config.toml
n_layer = 12
rope_fraction = 1.0
init_std_qkv = 0.0485
lr_head = 0.00712
warmup_steps = 200
final_lr_fraction = 0.05
steps = 4187
MLP neurons of a small language model. Each row is named by its layer, matrix (gate and up: input weights) and neuron, and shows model dimensions 160-287. Each number is 50 + 10 x the weight over its row's rms, rounded and kept within 0 to 99. A neuron's up and down rows have the sign that makes its largest values positive.
After each neuron's rows, "fires on" lists the tokens most often at its 100 highest values on Wikipedia text that the model never trained on; "fires after" lists the tokens most often just before its 100 highest values on Wikipedia text that the model never trained on.

L5.gate141:48 49 64 45 44 49 55 46 54 40 53 48 33 49 70 53 65 61 48 48 41 48 36 60 50 45 38 56 59 43 51 46 60 47 41 34 53 48 55 52 41 40 44 60 43 63 43 46 50 44 42 62 34 50 45 46 40 65 58 64 65 54 72 45 62 48 50 61 53 47 37 47 51 62 50 37 43 54 42 40 54 53 39 46 29 45 57 43 32 53 58 51 40 60 27 54 52 52 55 45 47 31 60 35 45 59 73 40 41 53 52 58 46 39 38 40 52 48 69 44 74 53 33 74 39 49 54 59
L5.up141:41 48 73 60 51 49 53 47 28 35 46 58 54 48 49 67 50 67 32 60 49 53 64 63 43 36 35 56 41 42 46 65 61 53 56 60 43 48 57 57 54 43 44 64 59 55 32 49 45 35 47 52 51 59 53 54 39 48 38 45 46 60 64 55 54 51 43 54 47 33 58 66 59 59 55 47 46 56 69 30 58 58 38 46 46 50 47 36 44 51 48 51 34 62 58 43 61 41 49 41 52 35 59 55 38 46 65 35 48 38 54 42 43 47 53 51 65 49 66 53 39 49 64 33 52 41 60 44
fires on: " in", ",", " that", " at", " for"
fires after: " and", " that", " but", " where", " at", " which"

L9.gate769:42 58 35 54 52 59 59 47 61 47 49 49 79 56 38 57 49 53 37 48 35 49 42 62 60 49 71 44 53 45 43 57 41 54 65 41 53 45 58 52 50 52 39 48 61 39 42 48 56 40 41 38 58 48 53 58 39 60 40 51 41 46 60 59 65 58 50 40 33 40 50 63 49 53 44 56 68 33 40 49 49 59 50 43 48 34 44 41 63 60 38 51 48 56 50 45 20 48 56 45 43 50 49 41 61 35 59 57 42 29 59 50 62 48 42 44 45 57 45 46 56 37 28 54 47 44 61 49
L9.up769:45 37 54 38 60 40 57 62 58 55 47 53 54 79 48 67 57 51 53 41 37 37 53 32 54 48 66 50 64 45 50 65 57 37 40 42 63 68 48 62 45 45 52 47 56 51 56 32 65 41 36 55 37 60 44 54 46 42 47 55 66 48 45 41 54 48 43 65 37 38 45 53 43 45 41 55 36 33 45 56 54 50 36 55 37 46 27 36 45 60 52 45 43 52 53 38 64 43 59 74 22 64 62 79 32 28 43 61 59 40 53 66 46 51 35 54 45 45 58 51 36 44 59 59 56 48 71 57
fires on: "201", "199", "200", "195", "196", "202"
fires after: " ", "–", " ("

L2.gate222:53 33 53 45 46 36 69 40 65 57 30 49 44 49 55 39 42 45 76 56 40 57 53 45 50 37 52 52 71 42 32 74 54 52 48 42 47 55 48 37 48 64 61 48 62 55 44 43 42 49 38 35 40 51 63 39 56 39 53 36 44 38 43 34 46 42 54 63 64 50 71 49 53 39 59 64 59 63 71 53 38 53 47 61 35 52 40 51 40 53 52 69 42 36 37 47 42 44 65 42 53 54 58 63 49 46 66 46 44 37 45 55 49 51 56 61 57 50 35 34 31 47 48 35 55 60 50 50
L2.up222:57 62 47 55 54 38 65 50 51 45 57 47 50 49 42 48 43 43 60 59 29 41 45 44 44 59 69 62 41 55 58 62 38 48 43 54 52 39 59 56 69 57 31 58 65 47 54 33 52 68 54 60 36 40 62 39 36 46 55 46 43 65 35 58 40 51 56 63 59 55 28 44 58 56 54 65 58 56 69 60 51 36 56 43 38 46 51 64 63 47 38 54 52 35 38 36 38 49 44 41 40 39 39 57 70 53 52 44 61 37 34 64 56 49 57 49 69 49 51 58 31 47 65 54 43 52 46 56
fires on: "In", " According", "According", " according", " up"
fires after: ".\n\n", ".", ",", "==\n", "\n\n", " \""

L5.gate605:52 44 49 41 34 64 41 55 65 34 56 40 43 48 57 56 50 48 40 59 58 36 60 40 60 34 36 46 52 50 38 52 39 45 45 50 56 47 60 66 56 44 54 41 44 42 34 65 60 48 55 38 33 54 52 56 38 37 48 55 50 53 46 48 47 52 47 53 69 50 30 54 67 48 44 43 49 71 45 44 67 51 35 49 51 63 51 54 14 46 43 59 53 40 68 54 71 61 51 43 64 48 49 70 60 61 46 51 46 36 65 43 56 53 61 62 42 28 38 55 51 51 42 50 55 45 51 54
L5.up605:38 44 60 57 33 56 26 59 60 44 62 51 43 56 48 52 48 48 34 64 30 32 44 56 69 56 64 50 53 65 45 57 48 55 58 78 61 56 63 57 50 42 47 44 47 50 22 49 59 47 60 49 38 36 58 34 66 39 43 36 47 71 39 31 44 40 33 48 62 58 48 45 67 59 42 47 30 56 43 54 39 45 45 55 65 45 26 34 56 36 47 60 45 50 65 59 55 59 59 49 45 58 47 49 54 44 54 35 59 40 45 35 48 77 69 43 32 37 39 41 64 51 51 43 42 55 42 43
fires on: " ", "-", "|"
fires after: "\n", "==\n", "==\n\n", ".\n\n"

L3.gate799:45 33 78 53 49 58 58 53 53 47 41 49 78 59 75 56 32 47 33 47 58 35 57 57 62 53 37 38 62 34 41 56 33 41 58 49 54 49 49 56 33 65 51 56 47 49 42 56 45 51 59 53 61 50 49 53 55 48 48 55 45 50 57 50 54 55 32 38 41 52 59 43 59 61 45 45 52 50 52 45 73 60 57 35 53 39 55 52 38 42 54 62 43 40 58 45 40 61 54 71 35 51 60 47 50 47 54 51 55 43 38 46 56 49 46 53 50 41 48 36 48 38 45 24 70 59 35 59
L3.up799:44 54 55 54 64 47 37 47 49 65 43 52 55 51 65 64 41 47 43 48 45 48 55 26 55 45 37 41 48 42 65 45 53 34 54 53 63 58 40 48 52 52 54 53 40 54 43 52 60 45 52 48 57 51 59 62 59 51 44 52 43 51 58 51 22 54 50 30 55 42 65 46 36 43 47 53 65 32 60 42 58 49 48 49 50 47 44 57 34 62 58 70 50 45 79 41 39 44 44 57 53 62 50 55 54 62 41 73 36 41 47 41 41 75 33 59 39 44 53 41 51 42 62 42 30 47 39 67
fires on: "199", "200", "198", "201", "197"
fires after: " ", "–"

L3.gate598:45 45 49 40 40 49 47 42 56 66 60 38 56 35 47 29 41 40 67 62 38 51 34 29 43 60 44 53 65 58 55 57 44 25 55 62 53 42 29 62 46 49 47 35 76 56 57 57 52 36 47 50 40 61 35 44 47 34 58 49 44 46 59 51 74 49 55 54 37 53 45 56 38 58 60 58 66 40 65 52 37 41 62 40 49 45 40 37 45 65 46 50 47 50 55 38 50 38 38 48 41 68 43 46 49 33 63 54 41 46 45 40 54 53 54 43 32 34 56 55 66 45 28 45 63 40 49 49
L3.up598:49 63 38 42 46 51 53 34 50 39 40 53 60 49 44 62 57 50 42 54 45 46 44 55 44 47 47 50 54 63 37 55 44 37 67 65 34 76 43 59 54 59 46 64 47 60 35 41 58 30 55 50 68 54 34 49 32 56 58 48 55 65 48 50 62 39 51 69 48 50 26 39 54 60 46 49 36 61 27 39 42 47 46 55 41 46 36 60 61 38 76 51 55 49 36 47 52 51 51 44 46 53 56 61 56 38 73 30 37 43 45 51 52 67 54 46 69 49 42 62 41 60 50 39 27 37 57 46
fires on: " He", "He"
fires after: ".", ".\n\n"

L5.gate735:30 41 67 53 39 35 38 56 30 44 36 43 47 66 47 43 35 68 58 51 58 60 56 52 38 58 58 48 42 54 46 58 39 51 53 54 55 57 61 47 42 46 52 47 49 53 52 46 69 34 53 57 41 61 39 56 47 48 55 67 40 43 41 41 46 46 45 45 52 50 60 43 39 48 42 72 60 26 42 61 52 37 36 48 49 32 56 61 46 48 53 40 57 57 54 35 61 58 43 57 57 28 50 44 50 57 45 62 47 39 61 43 51 56 52 68 55 65 61 51 69 40 59 36 75 49 35 49
L5.up735:47 53 60 39 52 53 49 41 45 41 53 60 54 60 50 66 43 41 56 69 58 57 40 58 43 66 55 52 52 43 53 46 53 50 70 57 49 54 43 60 54 64 23 41 36 55 57 40 47 57 34 56 67 36 50 60 62 63 53 50 59 39 52 38 50 49 60 63 56 52 50 70 48 64 37 54 48 69 63 57 29 44 49 40 34 41 43 49 52 47 58 39 46 40 50 40 59 60 34 56 52 46 55 47 58 48 42 42 65 63 47 52 65 45 42 49 44 47 41 44 60 49 72 54 84 45 64 61
fires on: "0", "1", "9", "8", "3", "6"
fires after: "196", "201", "195", "194", "200", "202"

L9.gate604:53 54 36 38 36 41 51 53 59 62 49 51 44 40 44 39 50 61 42 58 47 58 78 45 40 42 47 56 47 54 41 46 50 40 48 50 60 64 63 61 53 53 68 50 56 36 59 48 52 46 56 35 32 60 47 45 39 40 56 52 55 52 48 42 48 41 39 54 66 65 56 30 58 44 52 32 49 48 51 51 44 64 43 63 57 62 47 62 53 48 32 48 35 50 51 40 66 26 68 47 67 71 65 64 70 41 68 65 50 41 62 52 69 58 62 68 50 39 61 48 19 42 50 53 30 38 62 41
L9.up604:39 39 28 62 70 58 33 61 71 45 43 59 43 66 49 45 55 58 47 44 44 53 50 30 49 41 45 41 48 49 53 37 43 41 46 48 59 59 54 55 41 60 49 52 30 66 47 48 61 39 57 45 41 61 42 47 57 48 41 62 52 59 34 42 61 54 64 60 51 53 50 49 64 48 38 47 62 51 39 45 49 47 34 48 53 57 27 40 43 52 43 70 66 47 53 58 44 69 57 53 66 64 45 56 72 53 33 50 62 62 56 49 47 58 62 24 21 51 63 48 56 52 43 34 59 45 35 48
fires on: " ", "-", ":", "):"
fires after: "\n", ")\n", "-"

L2.gate494:55 50 33 70 61 44 52 34 48 71 39 62 37 68 47 61 55 55 40 49 77 47 59 47 34 45 33 57 58 63 44 42 65 44 36 59 44 53 53 40 33 69 33 67 45 39 56 47 34 68 36 45 41 48 39 44 55 38 57 52 55 38 46 36 40 52 57 46 46 47 50 48 34 61 42 52 52 45 48 56 34 56 47 50 53 36 41 63 40 59 28 54 40 50 43 59 55 56 51 50 49 36 35 66 63 64 47 57 48 63 45 62 57 32 50 47 36 44 51 50 35 51 56 42 55 50 56 28
L2.up494:52 42 59 55 45 42 46 46 45 48 57 51 62 64 70 48 40 54 56 51 72 52 42 37 54 55 48 41 53 46 35 59 40 45 46 53 41 44 32 55 64 41 22 35 42 53 70 46 42 57 43 36 38 43 71 50 50 71 66 34 51 32 51 47 73 50 38 46 66 43 50 62 54 52 60 47 32 35 46 67 54 60 52 55 56 61 63 60 40 68 64 41 39 51 48 50 57 47 49 44 62 54 51 56 46 58 58 43 51 52 40 53 52 70 34 60 56 49 39 44 57 52 58 47 55 35 58 63
fires on: "M", "2", "1", "8"
fires after: "202", "200", "201", ".\n\n", "===", "\n"

L7.gate821:34 64 30 56 57 64 61 33 70 45 70 70 49 35 62 40 63 58 38 51 39 51 49 52 54 65 35 64 31 50 54 34 62 53 50 36 53 35 58 67 50 35 53 66 48 41 42 45 63 51 54 43 58 37 49 50 42 28 55 46 40 48 61 38 67 52 70 62 46 45 42 33 40 63 49 51 52 57 53 59 40 44 41 49 38 39 37 49 55 57 56 50 54 58 41 77 37 43 52 51 45 41 54 47 43 47 63 66 36 37 40 52 53 43 59 47 43 41 70 59 65 50 46 46 26 39 32 56
L7.up821:36 62 68 30 63 57 37 43 56 56 56 48 64 51 74 66 41 50 60 36 35 36 40 55 63 52 31 44 41 52 42 30 46 50 48 48 60 34 55 51 53 62 40 58 61 47 52 49 45 68 68 52 69 38 55 52 36 48 43 48 45 57 52 62 62 37 61 63 53 54 43 44 47 43 21 35 46 66 45 59 57 49 28 53 42 54 39 41 64 47 50 41 58 52 47 36 46 45 50 45 52 59 62 41 47 61 43 49 58 52 50 49 55 34 68 71 49 49 65 48 61 59 24 45 62 55 49 43
fires on: ",", " is", " was", ":", " in", " after"
fires after: " and", " that", " but"

L3.gate455:31 58 57 60 45 50 65 37 38 55 42 58 61 65 61 45 57 55 59 56 55 59 49 52 72 53 36 53 35 57 57 42 35 56 56 44 53 41 36 31 57 30 57 53 59 41 44 65 60 62 51 49 52 57 48 46 50 37 58 53 47 48 64 47 56 44 71 39 54 41 53 69 42 53 37 46 45 38 54 60 29 54 29 46 41 37 66 49 30 52 57 44 48 58 48 74 66 39 42 40 38 50 42 54 37 43 32 60 52 54 47 62 46 36 66 51 43 55 19 54 55 47 50 57 49 43 44 31
L3.up455:43 43 56 40 56 55 65 49 63 50 45 44 41 41 47 37 48 69 64 58 57 59 29 56 54 61 60 64 36 46 61 52 42 63 54 36 46 51 58 42 64 42 46 38 41 39 53 41 51 58 41 63 58 36 59 47 66 45 56 43 40 50 41 55 42 48 52 35 63 64 57 48 56 33 35 59 29 39 61 57 39 58 44 44 41 39 51 34 41 50 45 36 66 24 37 76 49 36 57 45 50 69 46 60 49 49 42 50 51 47 52 48 70 49 47 43 47 35 54 42 41 49 52 39 54 40 55 38
fires on: "s", "0", "1", "2", "3"
fires after: "0", "200", "202", "201", "197", "198"